From a checkpoint of a small transformer trained on Wikipedia: 3 heads of 128 (1 for keys and values), rotary positions.
MLP neurons of a small language model. Each row is named by its layer, matrix (gate and up: input weights) and neuron, and shows model dimensions 128-223. Each number is 128 + 24 x the weight over its row's rms, rounded and kept within 0 to 255. Numbers have three digits each. A neuron's up and down rows have the sign that makes its largest values positive.
After each neuron's rows, "fires after" lists the tokens most often just before its 100 highest values on Wikipedia text that the model never trained on.

L6.gate57:120165080141148117097134108129107093154106112156137111131131130168094134072126114135128118127118119131167132132122131134182128108182149139086142126140091120139103104130137146145132104080105100101082148095094111181118159103136122098117161114143134133107110135096129164120121060126098145051
L6.up57:136128128129125125215125140123103122122149159145147083166120123116122155137129136158141077111097166076095115161131150123108135125140104118145133144133184125091132130142136178126112180152128167128131152155130136117136097122118152131141175115081144117135106121131127107105104174082128153162
fires after: " ", "\n", " |", "1", ";"

L10.gate262:092114141138104101185067090150109110156147126138169130116101136128112117111118151131103104122140130145131164143103147142150099143159122120135111123148116117128128147078150136129151125123139141102104149125117124140110125136155092100090128100148165115136140132102154068075162092150120141106
L10.up262:102114137129128116157136120128159133141145109124148153160112095084119184131159122135148107118175117099125110147136107124115130158153133101167084158123156131133113142109099174106111104133134163119173148134125161141134134158102144135164159085164141109143138143121134143124092112133145149112
fires after: "1", "0", " ", "2", "5"

L10.gate838:142108113143117144134078166137128112132178116156161143124093108143087059146148115114141158110178114128135130143123133127145107154114103133114120134147104119143137141152166117122201153091118088128102130127095102161134185155143129145111105130107142120101118113139131082128150148078146123130
L10.up838:120143103131124128093086157099103131145131130183145129127154142125076126158121106157149123142150129098182113127079118181146110147143155153142112153127123131126116160158125104100133120128153100116113132113085103117170141132186149136123164166123124115122134100147137118150148099163124137120
fires after: "\n", "==", " =="

L6.gate1013:087130125152172124111123121131091126127125135131124151145110112130149140096065127124162121103162083121113141118141094119098117166112143106093065163136168115140100079164136136112097131172152120121105189126126113148137161119116089109158114134124179146133091132099110147145158136151168087104
L6.up1013:141129138134132110114122142107091134133105185121147122130083176112131141127112127119106158144154152113136116129174130130129125158122131146114124173147131142134146089146132114135107122125140118149144155104153122116120081134163109127167149157143141086116122100150111111117099133101147141141
fires after: "\n", "-"

L3.gate443:088152144109100112118128156205125144142123163156143124162125082129110100107123143109144134110172126087101130160179133116127139147148114154127130091135139117094117103122132106116135132134150178095122195149127097122145087162167176103148189124146125124130155130096111136151138096147129151129
L3.up443:130140149153102099116122115149131154154109122123159113162132150120102110148163124157139117142118099100109133137124116135155138157114114147114112122154149132123188144125134097161131144117107137100132151123156135113145104161107138137132149188132176112136134122107146085142138111149155111085
fires after: "1"

L11.gate953:130130152148115140135090121138166134154123111156148194098084104134152074101088128133206106125143126104093144152133096126152123194120136146104129141162168146119124154106134131173168094149130154116191120106129153088131161139122085147120122110115153125155145128110174078149144128150163116180
L11.up953:101126152121121129158064141136147136129156128106137169105123122144179105150135156091132086140143131129125151160109107153187099176178129142125099148173122142151090128139111139112140117147137081089138118122131119133125131098108113133134146146182136116111146143094143090120144176181177106119
fires after: "0", "9", "–", "|", "1", "6"

L10.gate569:132167112149105128168095136129132087161127104187118124128099105119075103114126099120155149151118109133118147135112116140123101126140125136152120128143118137150097126128174123162162125108129155140135161091109135119129142190109098128092068119141085150156084120124097091115112125100118123156
L10.up569:147146136158176105112138130123114107131128105118136095117170122111128098151148087124105144122141110131149155165122151098131122161128180154123139171134107093113102099164122130064124145126113133139138111146121150110133113144121126146123126124077106117150119104108132062109146127135124093098
fires after: "\n", "=="

L11.gate175:101136138151103133169088128104118114129154173134149171121058125156146120125128132134140122161106110101121127158150125167120108155160129152139106132164126119133132114131142117131138113163120110123153093105145137127120158107150120136139153126138053098148127160116113116088147123151185126128
L11.up175:153126106135091133163099167110128099129113148089162148158105153109111109137128134114173084129130107119134145199114109147167144114149114174156124106158121150159117115100154141149131119120169143077137128161147121112111147157134172103095115142193122152151160149089151130118099127121130185121
fires after: "0", " ", "–", "1", "|", "9"

L9.gate340:084139167146121125140094136105122124123128073130101158129134136152110091162110085116115137029145129136078128092141113146161114181140171125112147134155119113116136126144155137146143094130163112127112140125079135115139157148137135122167119159118120154164087154122131137123138132138130137159
L9.up340:163120141152124168108129140081141165141137126141107165163114153129138107180098108124129107104135121112144112112127160166121099133100161149112136145093102163126123141133133143113126143133108126146127100145124165146136137163138122111189137131121187154121123117150151141152150122138108146187
fires after: "0", "7", "5", "9", "4", "8"

L8.gate948:138180132130122149164121138129077118152158146150144139116110077169107134129156069180186153128123096080101111133162116133106094166132149140157147110132155154080104158095152108116121161162161163102092158104133128096129163119125163120121102097147122128125111159103106131139165120149153073112
L8.up948:163167133143150155156149130101127139142153104175136180110104137089121140110180119154154113122116181166119118124094097100175114125137118184121096116147121124135142129137094126132091134146118129101147133080116136129122133163127127117097123159130162099139166137150112138103154156100165161143
fires after: "==", " and", ",", "Early"

L11.gate178:090126104165074112196151118145132079129172117110134077148132093155139092133182086153083104120088124130125145131110109144174133156146101153145146139102121143135125161129150147126170123115120108128145157103130146095127122147166089173139124176162085136115126146155117123135150132115187141130
L11.up178:111111156162088138165094160111119109162136096159123152127112111100187072124117103117097119113123081155107135102087121142174095133115098138119133161155126177130112126139184128123157143123127125105153140153147093114162127124145126179128082131135099153113154159123138144135160161127168097143
fires after: "0", "9", ".", "6", "|"

L10.gate720:114126161168093125130081122108171105137121130157131148097095127128140112154088131119148142113127106129159099104161065153115136121136133155119154124142141112119151119119134127117099148093117118104156149140100102133141128166091170132125148110126126128163141131162125127135111126141109109097
L10.up720:165093148158127142155141128054106090132137126115116184124153173094128124163085143117152128075148149150115079121147120120065157114111158088135127171127114121192112145143127149122086160152131114145170147156136114153120158158124105111120147086138140077137115124115140155135147128115136172130
fires after: " of", "0", " by", " the", " from", "9"

L8.gate663:085111135117092082125117121167112119178121181132088125115123108148090109102139096124114112146099095116145092097149132097148136156148117106110118133141109125133126139154138114165180120108101132144134144133073098122086147130143094120107113091093126147173087181134107128093117092151096104108
L8.up663:153121112097131124116124157137127078129129136118158088115167116100105079125136110115092126142116137087109133135118129140153122142143136116114158119173120088158155103160096128112150089107119146094110137113131115087134163132138141126134102116121138150106123153134114121149116087081118130127
fires after: "\n", "3", "7", "2", "9", "6"

L9.gate425:101107155177080134150144171140112096105164158102139111119130109146091111172105102116115128141140109126130116153108111119142105121166130147150119106152143132115161105115120147096109132105101062102163157064110076112146139156157173172161152139167089130142170118171130145109143148093114132122
L9.up425:142131123135106134128116148130127125167186138147097147182119119128136078152128113127132081147129117144162102119139134140132085123097131100167111125120105125164101085148107139100122145153110091139137109125115136128166117145156181127141156136132165107122138166132129127097121112151132151141
fires after: "2", "–", "0", "1", "9", " "

L11.gate132:085128134149059116167108097144121112154179135153128145088109111126175069122108146172114121133125132092117122137172119164136114159167129141174139136123170147103116097129149152135146105109126128127176155097119100100149115122138140168101149139117069125157120175104130091102160134144152137131
L11.up132:119124166121127180142122124156143139129131151161133170113118089097174093131103180170144141143118113136136136103140139118140131162139115155091153169156148147121142112145116152096150172112120129117195142125123096113144132120129084151161112133078092127155125144148177082130156155163104111132
fires after: "0", "9", "|", "–", "1", "2"

L8.gate93:100130120148129151122144099150170125121173087115131149097069118117138104129146137140158167123159154142102099105128112140148140119121088108144151110116124145097163124104169116166106120134118085096151137148131125120137118129101137120124135129102112134150094100102116134131148152142172127127
L8.up93:104077054084137127143064177136121063085155104155117134140152082163173124100119113147096102106109127115097128151158134090132122114107129138172094124190100127173113136152135135141136124113119107146105131138111090149131116130115127108148113128115125135106099172122173135112136128133146113109
fires after: "–", "0", "1", "9", "-"

L10.gate883:126093117155134143113114141115181148103135090171182128082104155157099076182131161073136166107188096123095133124103113117114125149124162109102149149130154132105169131144190118114127137100116145123148175117144122127124155126104096135112123130118154112164137135118129138145088143108124131133
L10.up883:149128167108130105111121131134142143105142106111147163118147151130112120141081126105121147137161117140077104093105147137102103142144136157120094137126112100143134118161143104111123133145148147117140172101109128102110147175064132171142103133150157078161103110153153110108111084106118130114
fires after: "1", "0", "9", "2", " "

L8.gate347:132095122161082112172148136174119112149165131134121139099157098104133111091114099077144144111105138142150132120114110117157153137131183132124084161118146155156172078113111147107086143190170126118134177098104099069109140151183155105130103126108124089096108118088093132141185130155118093114
L8.up347:123157148171100116175142127124090154154122105074095122091108139121153135138134178135088134146134150096116106111123092118137151138121162143105137133098172136115148157141115142098120155135131127147119136102147129080133108110153144116146137085113155086080141122152099177152163171122109126132
fires after: "==", " and", "\n"

L9.gate725:142090129138182156113130115118161133093126132100112101133131134155127143119106128110126161098131150095110077099131142099111174209114096129136132145099114155124159069146117134155113143167139126140102134152096132085153117135156112101116114125139176090143131116138137155170129116110155090139
L9.up725:123138095153127085114120092146162132153110147143106153092122112144138146116112134131140128122107072147118148115115152101109123150132146113139135074108110197160126110127153103109123150140084170134135138142131167156124105133115104114138114121129089143120104121136107144171129143115144158112
fires after: " on", "On", ":", " On", "In", " in"

L3.gate24:085115163100087103081080144183145112069156139113151151125179120124110110109128091109146141152132098112138140136157124093102138119122139125137101151125137126142176091090116123091074126130128125106126193136079153115142082117145089113117156142128144107117108122114118101190104121154117128108
L3.up24:096096123137113152108119121136145139134113103133156124165166131132145094138144149119161128147134120176130121158142145114120146151133151160154129124093109145122157169104123114154105122148151131121115180183139156149144127146088126149080144118143192105130110085075121108138155123171146101103
fires after: "1"

L10.gate963:121156104094130102127114115130126181119117119135124126133147074166130138129116150120133115126119173122132147120145144131079104166095135117142097144168171078120067144112153141090124159141152147125126174139141128136108124097106131127137092107100173099123077098111112143139128106174136125089
L10.up963:162128137120167133120133090118130105122133103126169128161146116115096141143178155157138140106116142098111110156154100106108136127178111150143124126151093137086115174168119176135155110156151094145088106112148136155087099149161135155113136158140147155126116128135145123132135140120146097168
fires after: " ", " (", "1", "⁄", " for"

L11.gate259:156113110122114093159086092147153150157160133179154176077127091126136125137119124129127168102152106107097100102131111132135065159110082124105139086129145136159122127125098132154138153161168115103149136130071112096107155103112078145121121125088130100139116131134128102091158118161179089104
L11.up259:104166083162134153160115121126083110117140096137116114149110137117151134134175138144097097129119106159140154142107107122154141118164111150176112154137109145114114124145107160093142140137112093079152141128126109135121099111129117136143109158170103160110126202129161149102152130067142110116
fires after: "0", "9", "–", "1"

L10.gate282:162172166139142146158111136131097158147146137126125131136136155104116108197142110120133101127135127156112146118179130143109139115090142144107136118107151117146134140084125109143115167185144112096112166122145116137171176135142145129141122116088126134135163123119137152117173113133132056086
L10.up282:092149125111131143136136123090117173112151098141179107123126134151138117103169098173162124103095140077139133191119107136144113110146086131149142115120110100121101116127120197123155153134127161150160137138143180118138159118100142157113173105173112123113118148113102129110165104122121157161
fires after: " ", ",", "."

L11.gate516:152121137133130105136114133153149120150125123156099111130146104129146147096077153128119207071142144117161159101148114115092163136115123150106077127142120137168090116161111121102137140167173137143128141105145117112099111149130105119122114141127150089123114091106128128177123102165166136088
L11.up516:173087112139151170145127140153146191095107139120136116114117108143128120144179108157136170133143109123114146190120140125088101163101126133126137167089125174120139128124129131138119159195154094116111129093154144143125113113150108132122156158083130102112134117135124132152175154112156135138
fires after: " ", "\n", "-"

L11.gate974:084130146148085143169090113117119117138206156084137177116084105148183074110173098147142130122128129110122113151108144137149117131158127176135125164143136122127136133148145141127199130143127098126156094119133098149102144158129114155166140128161107111124135148107145117105178122114195127133
L11.up974:127150145135078133154092106107139119118164134102114154143103092111160089129141146150126120138166133143127141128097121114171149118167144176125092140105125111088124132141122144138142165113106112095131074142114128157119118145125067116162133088157102133112110150068157119109159137099115132127
fires after: "0", "2", "9", "1", "–"

L10.gate394:120113141166131111172134123107117124205184156136129102140106126130191093107111119144119122102144132141120136136180146112148099130142174136148130098122131117141140126101090161110134139164108099139143091110153134122107111135085146125152189108160087111137142148126145106142176149161157170130
L10.up394:129136117137109079126112122120115156123138100126139086189166147108134109143181144140116101095142160145100119123140138165117099105140148082129157150113090091116108174123079129168093156098131111137152096113110113170133111129177134085138121129147126149107118151126149105102148115118119153134
fires after: " ", "0", " |", "9", "1", "2"

L6.gate352:178131099101153112091092123119136113123105098157174163088103130122140118123063176117143128107171107131159110137128099135123092171121114106121134082136139123145104120103117093176115139165173152153143120116088134076140158088117105123126151108146127132138120098080124107171158164172146105123
L6.up352:137143096113174107129094141124099117107121113146136151124122090093126150153141161115108078091164109156125102110114124114101105115097129120118101126137143144130116158129156104157149174153156104130166107123112119092135183106168154116125127112125101138127140158074127097160135152164098082100
fires after: "9", "0", " "